MLP neurons of a small language model. Each row is named by its layer, matrix (gate and up: input weights; down: output weights) and neuron, and shows model dimensions 400-591. Each number is 500 + 50 x the weight over its row's rms, rounded and kept within 0 to 999. Numbers have three digits each. A neuron's up and down rows have the sign that makes its largest values positive.
Before each neuron's rows, "fires on" lists the tokens most often at its 100 highest values on Wikipedia text that the model never trained on.

fires on: ".", "\".", ")."
L4.gate2327:441529481486499571471494532452520480523479498427452534493517493474519475585441434619468469568485494531580564501442497409533587567533468535436410546455532582545517485463453563516557453513483523535601559557519460484441432491647532468424528465483481470503404546554500463498468542404577500481459475478484432528562458509443536497460545419376485433465488504485556513410570562507508541470471490544551506542483488402506460572506515481500508356505507461499508540578518556589535510444475485535558533561546436537537510556501487424495515569492546556484495468488549508525529442497466575505
L4.up2327:498453508565505468476520550530495481440445556499467509463507511475419483507506458573578477557424504516559550462520534447511549610430468538456450629502526468540502462526518596538501490507466514554495465613522441568448516470536488525453545506496562446456469492526452572521543457592504449466612455527421459477483473486427449505457486367458570477511541502438464560433544479529438485457530552524517590556516477435496480575465580540476547465398448479497514507495501550539455554424445485529482509509506443484568516388453485511494522550483598609532468551564588515576538443591565572560
L4.down2327:485527534607436490458520563489466486157512508579487480555473519587444456562512513474537483512402534546487522523496472420550524521502505442543432549529439496539569461465471475505549440522497534541517515519537492548507441415484397540531504616465541473495474511519480688503564449489458425500583451529535617503415444510505556492429472399528431459476472451469528471541488529496282495506810496511501520509486518476543373545509573530449519497529426520497549504521404572507467513440424584553473506506451530489527450451393546529527479536524473544524526632455510504531529507546465556491

fires on: ".", "\".", ")."
L4.gate47:518577420559596579462501483483493404497460490504454462532606523461556477655576480561444491455535495539527524450508495446590503506498454608498478486465625531526512552616527565492647526471448492463632455492378548576522468527558401477486495454581429521514508540603548513481549612475487549511498520563515507471438332444453521470488445433559565427479515464504562475512492480523543516540508552513538452533600547464444429545416559494394476463419505560468475494461486441547435431477441474485563515482553518580549491580571475402416545498485518566463422462489423530426538457495430532479
L4.up47:456451452613531591443421522412535589503465521528471464481543478579554507504550594529454498524476510519581546448502514513525487587476478527511516515447569593436469378543590510592575501463481449460547507536470575482501442482528440521496528497501485549554576626519523552513554538516453503547592517467519547470481425463418510502493460493506487460554540401460509502417430443503473445556490492494511494473500502564459472481421492499479442462471450483595479578531512429492507499509481565546535541511528505580559500414531483554440507473522526481526488440477497484554550440543387547541
L4.down47:524470551457452485506548502431414591248541517414465530594443508480484537523549504555455529521488578515576466479572436580477498564521402400493484505494399520569538499407466441561497484534498453482522483538537545472497436467535413533528545577438533457546592504454462512537660391498474420495485567475558522520507473502460545558454504497469494468464453458511574497467516479531392406495731504506466531440451466459500511552500580485462447487506418480580542473522449391459543507534482540577420529474458508458500557526397613537493545470521528528533522570433484354522474498574504533443

fires on: ":", "-", "–", " with"
L4.gate182:419570496479552510418571613540456514587512502449420349500419484512509412486513521523510488458444466497469516492518602490509484490492363616451540548534534465525481492467445596513508430506461471517500386603471560547499504413510500521425354544512504401528493578601493462443514544509514543520484575481489523434503579569487567600491466552565617464601455498568527357545526486474530517470478510551514491526573515499484442525569485572455533561447549473472526440448566543523505527515554449512550519481478460453559488489498471551486503486544469485569506453492530505461572518535477594525
L4.up182:476406402534537470437510609436522430601474413468532516564428538474423439449417387545482505401418415527540482496507517523475494447562446497385514452540492517576503489498483579573467428448475541446439502554562488512488454553472414464445487488559520524501528517586477499438514512495549462397494413453492416411438500550582549524471518523551520353522490528493522366474509520553516564494460414493456562579498407494548443525553433506539496509443466464561541480517546500526469435502566503461546450663489569540490419569538580522365526530566397597489536496402509458524568437511504502500
L4.down182:511527515585388440541610510441420450571567524475563542584613521408433400508550527591551417470488529559547467574490450571462605510361529459598475441409446514495494410499430456467623466547507503519526542527577515541576528503519527503571531515490381474488515545450515519520529438511516525527524468555482518487580405464480482496482540431519451492512557446480537534410461467476520540539429442455497487580414476496428502465476507519524451444478499516467453489492478486483464554541497548502467512466590513517453541488530519510555485591485493477511548535496523555516493442462420446453

fires on: " |", " 6", "6"
L4.gate2957:572431497475508482476528404566563496516475496484577523471444572415495531562463517539494536493501628469524485528494453511433530520513582438515485476496462544529509554495421523567442533516563469535540474520444483515498457588434503535565499428506472439457551545462455553565508423551507547502490418556531489486416448503626537479433469507429570430411602612557457510608536458427477645501539463450554458568479470434445480523507453471538527545563591422486490521609559534543555604411466422486552490463493466527465550516509509439500421494506586498438484539586564531491530480544487511462
L4.up2957:525418542565565481452587501511542451521511478522576523500570541457534407512494478538503490510587506486455494539480446515535509507597476531511455546445525516466430414518504517507496509513535451471472559433531482482566510519454438444565568567463477519563596529512527512465474496534576509553505539446513414493397495484456508552535526568499539445500576510444536411555454460588523430581489494473540472443581470468511495447539516550570379458514348475573537509548552518475570531543411470439497457562520610477451533499536445506412503523492465526537489515516493521534475450493571522451
L4.down2957:497445560447558447501494502499575488470339540530445456463474507547465512476458496539462592493583445434494506485512518473423428573488480464420526444487482429461537500572492462458577363506556496511481459443588548495466431520467483506485475506527454557569567514461549443526427519437537526496569468526586572560541503535411477530489476475484512512585510521518583473487459464558430454529536517526450593523512517515528550521494542524509570542477438543473595451444526530514459470583596532525498429454516459572461430470450557476516474415442547493512446447487462526565518465579465543503

fires on: " |", ","
L4.gate1518:479600527477544463460524485444561414533501495586506534506566471466596551564398501517483492588435535491485470476484465471434521538459563485478465495516612541419522513480422468475469487407583441503469517516497507424500537526504487506494456467457553538477420508456425491520505512426582624628575488571540456436503442503538510494544436466483525522475524435415600519498487435450485558519449536527525561499448355461529544402404493571548443467439567532523480564534537539526435526556434512436494492521536467421552438516538497454385493593501431507599484472551473525552548474449538485547
L4.up1518:556517514500518487458492436593518516445575477507539486457520552464609443441528522360472463534534495428549525522576424509578516509472505508531519479426511523551513485559478567488448539506482509502449490489437482448505524458534522566537457487480549483534486582429500513557502534514453478449506583517544559472448545484571531556486582461572482537496558470489473572467548471483429421554470505465449450469604505413493523489532528501399502493514465471405469596518425478427548474444454594502553536438487520383466529557487453501596539532487492663504544474509555459428457463557463541570
L4.down1518:490482579547588571489433440499501403482565547578484472430520463344398496460425460377459572533413530413482460516514478533572394431450447558457490509508502521474475526501443562448476436478458524514565520459511641373443522472473450445520398478487523622442493472446536631485411461426523549545544532589555531498517518468448493513512547437541460445489516583478503539451577525509467421445625532493442528548521442538504548469487557497490518466529474511454472564578600509507431518496403504535482568492551422569523471472603485440636493462370429580545501413499446513462505442465513473611

fires on: ".", " |", " before", " Two", "25"
L4.gate2443:489509470584484500480529475497568476481483482469474525457475497450445505582459666443502567487383527396495551439460456453474540473365409508501507514455529573479423477467484481439496473462511542462526519548545467541568499493538499629570529522483500415452522468544485486521508546503435528553491434572608526399518477450541469401498519461343488449477404529574540529506472464514522567594521555511463473559504574485452404560459446452589486487523529468492469514534569489427493587537416438518468626379434578543510511542477450464508443585527530539473481529508572535528532426462506523561
L4.up2443:449499527487448555511532505521572509369547469496563501428546498528502536533515589488446505471503529444540552476495546393461483462516456507489460479525475536475494473477525478528584420535557558501538481490542480500475536541440438497459543515561438513469539519477520496430605558515564479488484555505560472565426607570512566568527471382428505522506487505531570483514497440579451523328491475434535502464576479454560558533430503420541471571462437547545625508596496421456464509553485549615515480408488560532462509369610427580551525425497561428484455469497454638451454441422486510488
L4.down2443:452559531532558522504504562568432601562520548541481542626498472512534480531535349501564464556552566556544477568542424540458499504546577452483512369480487434517641538538494499414473540552487501520516584500460568604447525512534555492501492408399472479609478581394520534517482492583393562504365454450488438518521532522451497546570529644536595465517515521477491484513496466604521450478431557524429493498498468549443467416450484460517476505564616523574462436510569495555534448476599549416479510577421469472624509429475570466463605464455469513499468557601457395485461479585452520422

fires on: " =", " of", " from", " against", " national", " at"
L4.gate3205:506580452513552490459523431501504431540495561499586481485514479589501489451537584502510490626575454511434601455490568506471480515557539422434475582496609609519532510507539427423508497523520481487496486509472450480534502523461473497576469464548510510524494520500470447519506513464456499437429498524424507484422471517456531587452570488425498474544467479544436453436542556492484522531505594499425540540683451470486446540503497497530548530539448498549466539544528501584492514475503497517563544597491595525500426427514479518388511503570580471556418553501499452459562550588650588413
L4.up3205:569520512515512430479534445526334521537485518540453439559423503492592507555503562430587491504447504558441514470471449466523470510476468506488450469518483496556477394562460513486516434563435465542437440462467477480468522494481483492460492563451511487498481506437451514582495465659509491552501404443452534527511477474573536510401505489489469519574466473511420546550414555502527521458604513527482522531439410517374539433433509509510436521448480536462477400494476452456519516511568576502546497522490472505600577459553610461515462535530509446533550571555495599477539420471433467503
L4.down3205:508563442531510544592494330506388540396482505497518499503470532441560460398503510563500621395453487494513401578534398491498485607549479496484435479509446462526489495517484457442554585537488532566560489510419576476467499387434577513551570530506514521476528421487421483450526549487536564460480527480445430428576539524511554417465593493558478496521535536527468533480527508543541406462575495478568547548478612531443525582410517523461502508493577496472459559436442505538541531478514536478573492470482499444595507542595470508424497539487518526421525601526504560472532442480480463495

fires on: " |", "–", ",", " in", " –", " of"
L4.gate2143:482454494492479494474501534563440503515555508422517499606537502415619592574498491570556531555559568513468454542487593588598553531535430482547494478452503522436525483410520427462395511523503517537621498578522544507562508514526571458459470381485600404470466472593502511463518512543527487446472447506477480493634528495518497483567592520501565576489540473529512507529512492440469560496539531443493417461518435572486526577457438524493411533536465488462425529510553591493456574584492456489425448480551490467445511524491465427504496473358591516438524541562524477522551585506443479454
L4.up2143:479567496446532447557526486650472528428583414523477539554498456516659512454487529509466472452587508425538575487443495491561487453434387417451453493478487503548601432494418565518444440448533544494484587494529484502535467464508541489443527547538534545524492547569565487604572403499497450456471532446479489530453475488455546445481498538474593533515469543572511559474453472565576424486480537443428496539510436576432573503456565504565531501476446603477603528528484507446516616503525447464473531537479521592557454553554451522533541509486576440427530473471464524484503529491480516456
L4.down2143:510551477458594497512488489446432522527464480534480497481524524447583570459560460508479495468491507477538467450441559438471467543483484504429549427592542513429502422609450475504609401521489558473462522557472449573435459576453473441466474549569508445515487499385489359632413464502465449540519529579517552667487428529486527535515474525526571531553449559450519593580526461470399578400409511488451498482503485493424563564618512562478534511494406467493511576577498531530480549394463487511532499570505507483477487459456629437538542460456510560519468487525443465434453531484518544519

fires on: ",", "\"", "us", " a", " in", "rin"
L4.gate2156:586492494505523501418423440465532434461461525403549568562451503445525483473411535497446454411505444534449558562492560519505458483571507497574528355526408453505465557440476532456500532590454476470470449497519478467521502524525539484444462408457411516541556475457541488572536448446583504466551610561530550555495554560548460598528496559439484444458431461450482538524527547487465484481507544554465465464507472488531451530493486558407402518522425523474558486526509446506531504467513538455549420499504497545563499473481419509519507530485567451413569555509479529522457543447460520434
L4.up2156:410557379559446604440497420449589509474524479512453490370458540394461519565580521452513476448435492498450433497554421575482585512550460436469500385476566537517387515630495501502560483470495529441515468472424459502481423465492437546592527461568516561449488586475482451494535548446486465482513506580521476478477495471473475472366582500516500579476473429474446474592479511522532416409515482437488551501446590570506558515544482501532473480552539560417550460529395656562506484451489581480503474419504518384522445488477555486473471493459483467549526444477471520562503536475444548529
L4.down2156:464408498499415583555471480517469509322448492502496406446491533489545537505529427526563545590548529474529570550452462499481414484426531601498493481586556470552532417416468483600538517489488452552529485485521506450548559448462536488469508626492603489510529461586429531525452545486463515487468513434471468481483516522518544378379525541497452539546501563564520626469504478532520359531540460488530515463550506621502447460474469385522553372450501445397539523463495401481541446514572502498535511470536568544444513503529481529511443459559496543438524511541538438399494431506503386507

fires on: ":", ".", " 5", " lead", " or", "-"
L4.gate2195:440549420435565463473472488437450457544585508348472491530390524521500571480473436559505590504489560432464478431530469531553511521551461479435558533537547502442576507524557510481626491512437517580432472499384453524455385540545423506477426483464469505510474494551530536538478432471501513553549478550491459470565462526504589519508496422498615501535472577596572516613493501471466464503540440535493454616552505506573498446491474425416476525441561589414504454455531638465489392449494485461530536548409471457563485490565562524545487454526499545555502472486539416524475512530463522393
L4.up2195:475456503500501449493561520419495502477541455434524517539492576488437494440526453470416586522457500462492479499533462531454563508544465551551497491494563533485525453447392458661580437453452603548418581571438469524486510496405493393507477533469492489384522462540509491487484386369558608527512461474542467419357433578505595435411485398518571568529611491494521441610511499520511468527519448627461493570478431497473544525505519499369467536497477523469501404554545515439517416516526566528449483514510471449540365468486487466468424651461474494558485549514457430517453573496581615477
L4.down2195:560568496451456567548447599590581496548450594525587486494496518454480514424466473513459423537505540473570604422420398504350537558541501442465462458509433574518443519512605507523450587494541511451512607582459524517624522462599537451594512457486589467502503582512559483519490520550513546491479345528580514510435480440514530424557553485550410508512574531442425522532521456511470513509521483470530489481518523490461493451460496531544522502507445427491439568678476480553481561551495502524518546470501472535435518495532445500456532487488467548548473468517584615437434472458488461466

fires on: "b", " c", " C", " Council", " P", "C"
L4.gate2543:552453405512497463529466519552448458537494458431528681569466467573489540525433451477488451586467471503499466439561552609542429527469552513492498450533453436471548451495584462397601462486441473470500431452544478549550553457477540482484481511433573406534498460559499477560471427575546529548499449561551489495459477335457479477473533478546461473432449506378455472494560560577486488465447459519441459519492488483524555431434540610573537619467509503437520452423421585456380429565543447461469510474405418514461549583487517498470445454425532547564547514467490559558495479486559443491
L4.up2543:509401472402407539477495565553544433523465492429487492487453465489453441497535464502555443540469463467573523502498505595453465394506448546417579396589481554562485458449501456495545570528504461487469504539590436640506515544458471506502428533509519553472495470479536444534547472495502572393546543456509477532478480468552480500538476515609551441584504508525437472507494501530524496497536452481461431561558456497478488529469458398502515566486426544533434443479512499491470506495575527567498516537526424461424519451513533565519534512510546444472459436538556440510484502508471625500
L4.down2543:445573444507559464460552449549479546547502564453447463560467480472468463461506521474488519491448470546488565475484509537451501519442518527400564478569422474513609400521477517439546536399444504504449433434482412508520510543473506522477475582570559661431469552562495640562518458520483482444495507440444563482582474494543522452531516513501514509549461507513449606489425457432384461410659507492574501597509465558499533562444384466470507503590537609507517483530524438463430480560533452516529519472572365549495519554495490552559502508506507493437439495466507406409505490559575489549

fires on: "\n", ".", " +", " ", " of", ":"
L4.gate938:493570509554561479493525499464494485496522504425431428604580504525558533502559459390468525579535615541407561421532541493543549557539364491515514538460542484452489540528493548473498422438503569488429425502534527450549495509473543475506440514528527479495536469499478506539480521467525621515462431531468487525580503523576473473521578462582524503453524492495632475518478467458526520453526549507570517483557556499544486475529567471453442576552490456527545496431523637518452579517542387411516501516541533554528500553489521468503392469359605441479450487505498499490594444475597536463
L4.up938:516390513525484552488570472448512463545504428391454503504522418583492530465492426448438562562465413568506503435557443509527507471541460524559495425492431509404497501435470510545540441477452602493536532535495509507495491533470492464538499488509565552505501450629538455516433498492567561635507459491524583554415450455609518491478463459516554412524467515547432497385510520558531524487509536471419486523508533540501578513510519504468561542511510406566459502473497511515506472457550485548397522486534536480531461519422483505476496534512437409564442479506567478531465552397484547550
L4.down938:491491536534489505503457509512466474630509557575448526562544483543454537504476450560574493446456516547489472536491497491559602456538447613458521570402401524542542564458538488495499489516506508509481461550484498487518581523500444480542562429467484419471491583467527534468493448448481520472579469525580445437396433442439470479532499457530499437592470502501493555392513501556576508542440575487508514530487509462470534577503654443549595476485553548448437589526524513512502469460487448636548536468519460440434638490404447525522464533509498454609423516565614517511527494474511420518

fires on: "\"", "ale", "io"
L4.gate2005:389565480572529496522421406533475483516446456501450482571577555533455471493486388459496469424606460493505523420510509510521490474414414508503500516523403463426508492553485574480453565462496587514477443461519460523441517498512622484425510448462543530505507531542589549669450532521617509516498560537493467502508497480515462473528536522501447508504555517540430551557540523483487462535497531457505553479519531494442480433536397544442433538532574547489441596548526493486538520526431517398450437523511563511558484498529496494563500550457474499509531605520505459417521549475417522448
L4.up2005:498508553551472471488436493556463495377578462555430497473580541461479543484469545485492519457427466478477566464464479543445404469444530428487474506480414475487484491547449501520551584411390562542478520556427499473499421570545563524531520489416482632561417557517511556570326532520469490517503461436375430520498490508487519545479466526477525456473519486531446493601529418531526469454494413483470590439473484572522498519401530477469477498562533512521440496499464603561518493499458522473495522517543504520641538510454476555576499565481448492557452475413559551421521486491472459478
L4.down2005:585409512406525448453543519552521437482549480543521439359514469422478523595464513487591477501362576519565451550472489437416483488532541533581418413513500557554454564444421500456485430569527441554527551506490532480573517523587486520461506482500489500393601544477481496427535493461548476564481466570510556449524506509467492407448374509490552449497500461511546468466501489446552469461449521569461551513479502570551483530433537457482532525597470482468546510415471530471537587504556483543513561509541511530456576437525562529408419506502479406495496474488571604531500440551482493486

fires on: ";", " |", " 1"
L4.gate1063:507514596497560529481615505355486488447496509536390533543450506428496529561441576457452529533584547523491482483602483429517497443485432513530484522487460569522545580422479449548528503549397586511465439442482426560558532553563442542606533461433463596581525485520483500521552510515495536459493520537495471438544458527559559542531545579569515458529573502391547515514482462432556484501564513528506562520523462496498511561510529484534475564596480450522448409614497559526530566522574488439463415565491467486536518535554486573486575496446552610398546542492462502540495482472520546389
L4.up1063:496592468480486499496482531487478553537460580500583535549552515577514484483577515529510562486494500518413477533576551526549465563528440531586503506570449435408449506531562484583470554490455523573614461386545428506517544605589442520470578474455454527578540511456497461501584543389570572665431506431463559531618461556517503493517475537512522481532469419474447459563432497470507469502510534470453420413400516491592516528572521449585411487479548404560398518546525403474589504497555526431516412523536532457480528484450431533529486431474564458530509513542489464564504452417479546486
L4.down1063:551415443562527525578495586480495438455471512516609486521502500526556450477472446472514477543519409435505492528511492439480484473551529500471563488502482444580481521467531442554508538457557484489483526484661443470554440536547484480517422384532440487610490384442539464514521569464514614606486470492476512476583436539474379515559478539513453507584480500448530526612430442597595424503510477493498524547512497565500436391435464497534484493521515433433516541384570554590496519542453491450546493535482459559493520595493521511543558503467540509514549466480478472474455513580544428493

fires on: ".", ").", "):", " -", " :", "\n"
L4.gate2582:440486538546438419532517506470518460505434529470559588579490432520501502451464428642511532575485535543476495478525507451597542505484484603433497552466477518506515514517503515496543474517462499436554498518551488415475471542561503557519496438522606512511433503657540505586492545510519506529509467475446493511553448518495475442525527504521461484484546552515426538458422512422453456505520451511515416383464484551458478448407508483540555496451486501563428458416516516521472411481515519480515506529521472589470605645477587515517467553496485499501401514589560447502491427463442486533
L4.up2582:453490446553552453559561530450558544439532527448539579507509506529495477514416469519523484515417490508541472551485501468457449566546515527514513486460499438593475436547468493470531503465470606569530478538506490546457497505509505478486437507547556495492529488572523589513570506540476520511571309514408443494523525558452442524454443520556472602463580443508437613460439457419519494563520518453466479456468469571438554381422496481408468378452489416573546528522517426537551496485482462512529538478507535609522493526466484537454513554498585589555529603546550555506461478495454449467
L4.down2582:494503438551477467528534570467412435370546458569489576478456489481525456478398517513428510447468531518444538479461419491441520498431514548529492502514508489522484529437457485462508500462513554521479480436581460505465523479427349581541477517562522552534570475519509565451501517494475514407519441519536638533534457548441498503352464543490440516431552430443462515489515549508484531531673559500506517452521468503513438499448560470442497486496560495521514554508481519440607598520426457484453492455405482492529480520446477477539528486457538565503497429530573490519498424548440483573

fires on: " |", "===", ";", " at", "1"
L4.gate1256:526488499477568505439522464499557486485496509544430542558508485498599406587492528572391479437404502469560491462514471469528508585528523540515433455463548525471488559541582485440545519411449571470488603460444510427475508521535492506536511421558530475448640526458549504494557522423610552533446574523535509504503531476505545524537510432373487504477504432528589522494527491532500513559488525404405448473481534498566535498535544550506522441486523569536505576539520579525401456477479517480494441519483493489522479542471454521414546579553472515375566453609434389462501476554551542456
L4.up1256:515541456572543493461480484538572463449569476551509591562502551440484517442509635483548565426437574424536428518506525492515483664495503418420479465421454496511458513551537425462468399466574617455499501497525427513470536417515441544520541468579457502563523549543529533601483444541483497529569465522501565466521486627544510509483494506487471437463502322487513538571559451515402458545558450481466525463427460461494470556482620469558483514508492424533481501458523560494450471488423536544489507509460473491491520459483510498471455564512531532450547552531479442443473501528471491483
L4.down1256:435470449498601449515516454526467415402481469529544514443472448498465510355474490537504564461389447597449474495552579493481421597444589468539536438492404480496478462551492494555490458522517416497498494452521424457421446442514464512504578503589533551512473526428537644534479524508499443521545477562581487568543448570515487481478454582527469446465470348508434496474522455509275492479640571482473586538503432427524409530453529524516486570503434512513482487431557556480478487563418541547450547526487436472503504434496512505519503602464510563574466410423498462515532486484520429525

fires on: " and", " but", " as", " so", ".", " with"
L4.gate145:423563478540597524537559491468440455525485459594387501457471554499444432475550518497465471510466500423539542492472489380537486580530488530528516487620520538401486585558508495521548406438438537426516367461475436477520498522618488535531517502540483479534403594520438457442473550409574441493456560497542444479532493522412487473538472530462571419536535452538479491556548484505515494497512436482451516454549525425435492554473503519419565525472502542554611455471471529492415503506517554515517502481511509481505563595578525500487468546544430531474565487525520500556550456597472523486
L4.up145:496537480420485544515504569511529414497521518479389512482492431443440438492510426541440498528505453505489612520498552442547423517564559641571446497602469561471503472538518461418495444554447555545561553509464401544495493517568475515487440512554478500534480537506515442494564574460566502480437484534513483480536540465423531541480512440433539558444549535508501458450426510464512532554498396507510544568498498420427474606490568478492543416449487544476574494510556472504515574489503488430485522498582572500564546471587525553499505423529518436553478490550472493479578447542505533472
L4.down145:460482494561413508508506500487537596077541463480529532453492528503500497442506486542474513544459548560484511521452467533434508470513563483441518459465461478447484468412502496542474448489519487543532520495544506535587509514487453555513494510455479480539503573473440579529544493432573518512515444415476514554476518493522489504369482552468408478536533502426451549475445428533397410470832521505506586426526438483514410530545544577440484536480440456509442469493441510513439596397449552515500555529488507489432471527470482499507583490616588532537496565528486418504480479485504464535

fires on: " |", ";", " which"
L4.gate1024:495523532527497497544506502454563401494476498463500551530443571507518473494543485586491571482491475516556508477492476548502506527507509468403575473483431463534623415507441506563477476478511477540488614508507526579502484551557510506457504397497451489436499538529518507454424516497543512504401635439542498575604500398445482514461437482482514461433532518483497536448496590448518558401517465548490489515494580331469528441478456521505535540446568391534539566464473434501483499519480497486533514546577532540545478539533407507524470476441497542549573419455434469458496449560511523514
L4.up1024:507503484543483451523562555440473480493419531473473465489382539462482429446543526505585590552604467470527585578372478483465536482576554490510462499506550492450532445459485546492435439461581567502480499606531530532553479547485390574421527490464446501511529482588494612477494465534501496455492528473512475469485477491473500573517517526506541455560551490446504512488509551467457404528537437541414528513458526467528501424419525427468491456432472564560489575477471543439487456487510492467544537408562488459528585440440531509467470506610453547566546514610578443533454430551551443381
L4.down1024:590572558479593457536575578505413605470463513506455479461498531504490537476577465501584460514443551495489549562573535412355456491545502464427479491467498414601459619459536560574431499485600505470454463512516504441451475451531462437600481572522455595573441530512386597563438405454455477452501505529526485536503443441499552538469475407489492472533524547506507430522537461494390488501635565600462519493518387544544475525420579514437592475446478440595480518510484444488520532478469495509501539567531558549511533405377478543501564509565536452541515588568532444507505502532581439438

fires on: " 0", " C"
L4.gate3021:503504523478515476453472580442555486471505478530447592518376476496485452458480510502468412486404575460516502436558483496514556640486453464484535579482487439524501439522502433466509511458596464409570351462455512536442554459524441602519526504536462533623367527543517450491547455507473459634554383511597498503519481489486435455487387460521511527580505530506468450451534525468485513599535515521490494413542539530480370565510512547537603467445517522512563432501449550430518442494489459482487516508545465473454520579512561502553450493534523534492481486512477488480491489482543500436
L4.up3021:568430612459449508459601551571555501568480554471455456605524478525558482544508443535579510543563484514564575442484468495456486480562373425479479462503500464500404413551447523522473576547512487461518513518497560591432479535382559529478519508523496445480444409451483432559540499567507522551513504508490419518492520582547489545416616483454545457523545539547468480483479470527517587607550482625444475532453527519561492503581463560526507499492423516518426452530459452524544435589555557580517493564445452454520560505581565491482490573530531475493424436474506446431498564477539460403
L4.down3021:501451548479569514493513566488509462568520575517567448543575393420508489507447574528565439456472495547494463463512564525453488588460501594462515400403527454429566493556437499518546526472456519549430515557400471512542513514520469422623532464585555557422478587538508601507531489478510444492530476522456475524400436467595482524596569565510436544496476469389509577504474456579422491551477425518501478480477529481487505535466493558509559472477532552509474550599498409543620480406485453441462420514544521473522392456562577386483512472440522494529423484544523549467432581530548543517

fires on: " in", " from", " over", " against", " at", " defeated"
L4.gate3265:498571534478491557485514460475448556435498523506444393559496545550530522458572472470503463527522485478557482496544533426481608523526488503518379489475544527404523594567428520486480444514465499390405509472543545510565517544466506480533449423508481483476553538666475462591475552450490464618514498490442491498465457470454540502404499522515490510516444536614492506573527431506390525562608498564524466535505411435554533463557522470516501474475511506506463383610550594530472426518532511469579473593443547555537541493408456561367511544530413570394540535445512493519428541532473581431
L4.up3265:411439546447549493546499483478429474528504466536500534548580582560439493531477464545527439537477538513493574622500487540527451553514484570528548562440478466529566404553496514464486473485498514457568502431477483526453525515464418527516531619568530585398505485469487489651591526594497501517473416536513522480494498567553508486479581555513539437531444545500507499515547493492479566479555455522430516404539427528396487472455413508507473530510424521476476478468607495497484499468437518435497556504453516512513541519534521407506474524486429491448531508528393509492501476437588559489
L4.down3265:571504489409399518456497455526571533431456496503487470465494459457524455546488527493457606565523462479427468547458482521529515456500451477463536479490472554520509537507482429474409441553521447524553568543506533506521458470529570513453519508477460487495435429501533565510471511521529516418478468541467502531517512570475478474495447435461433423452454470582458448542505607548435483422682497453579532574532497470529447558567537476438512462495500451450476629384432544501480521669506470563525510527432478550444412471440483481517459496538483493507454542500571517578524468455480537523

fires on: " |", " of"
L4.gate2798:504542472572497454523459462569539494602480622526565443563589530453557539614533504520464535479496456433529436391484497548456421569585506567460320595490454585536614465502402516477548439459490531501502515486499424513460509556516486472543605454409555426541573516567634454556499525552495567471513498524557552435482427462621487515439562457483452593528531453498483526509461533548522629491485469561447531469414511388531542540554443454487476556446470499551451479509487557441518478542542455527542451533502491541585521568523545455558585492544481501493416542496401464466560447549406510474
L4.up2798:584521578487440453434528474528440433494534479607580456469515493442510471488456516495424529535545538497491524539390443592557417429516589528455453420432529525426564524518536575507476445620522401512495532506467594396472559481443500446417493541410475412567535549567538534442434482547549410415491531408552447470497481534466567563487496492487579473491615540560561474589422583486476465505447523469494496497467516443583461555510470423588482467464463471473449565435401491464595497437418485478518491521527475494406532421468612545500412490506472559522446577574569500572564547591422479492
L4.down2798:533463454473538475469431516541549447591435550508517590457485511514532502473513492475412606531427504583515567485487502583481571495433481484477483554446596571425450624528556496475456614647472529507547458469496498515496511462551478542536511518455464520516484610413607511500441461522475454397413480462566579490549535414557442475485431435559420406474561503520415384492493550453512491495410476570358490470479526518484512493508458497532478528528491458485444507471419517499473518446587505413404553538495465638512502506431494477579441463519538499432491420455602463512516527456616532552

fires on: " |", ";", ","
L4.gate476:434528524414562494564547597505598510518478557473499566471481480495485397399529579492440534494504547430539472457453603349520545555578494485440554438509454497488503467594517509585521463445457573522486425519509545488406532511493500543457424454554530523434465445567585540458423570495548489407514559479480502556529461523436487527544512506449434436483535518443463475476481497523578496467552472520449482530526596451541505537422472554507567530522504559502521539512548390478421500487518440486532520539385578443509488491463435517441506386461540498423524522584422486508526508596497488458
L4.up476:583529609482458491625472525491377503486477439523409522542518570554554482440502496409459503534474504380481493536519452515456408510545476606544516497489529485501456568485457521453504499443524499472498461473447394508568479516543437527499529543526524503535406566497468434467472451478495476419542515466526495561529525434504544537539422535440467527586507454583506442562539455436567371558506520383563578555505404479488459481426581573562530488603536471466453494467466556488551466463508628467488555579480461522530535471389473507426453448523521534477590448543524507517554543473490458386
L4.down476:457521527543570533497535498523473482539484540447487504463489549499539542453510423502516532542431433520502562495481396531463451538548589583505495496508531533427378493525463520431535476532554497456419458473540454448602488493499424498515588509501450368575471631513456497545450484513493432441484506508487480483519442458487437623491488486492556505527486458523512523477608436487498483442504540513492628484475482453424508482486494565416467481440481417512401475547531462506542509570470550548524489511481555514490513537454466581526554504564419612563495552486547401534549506443486496530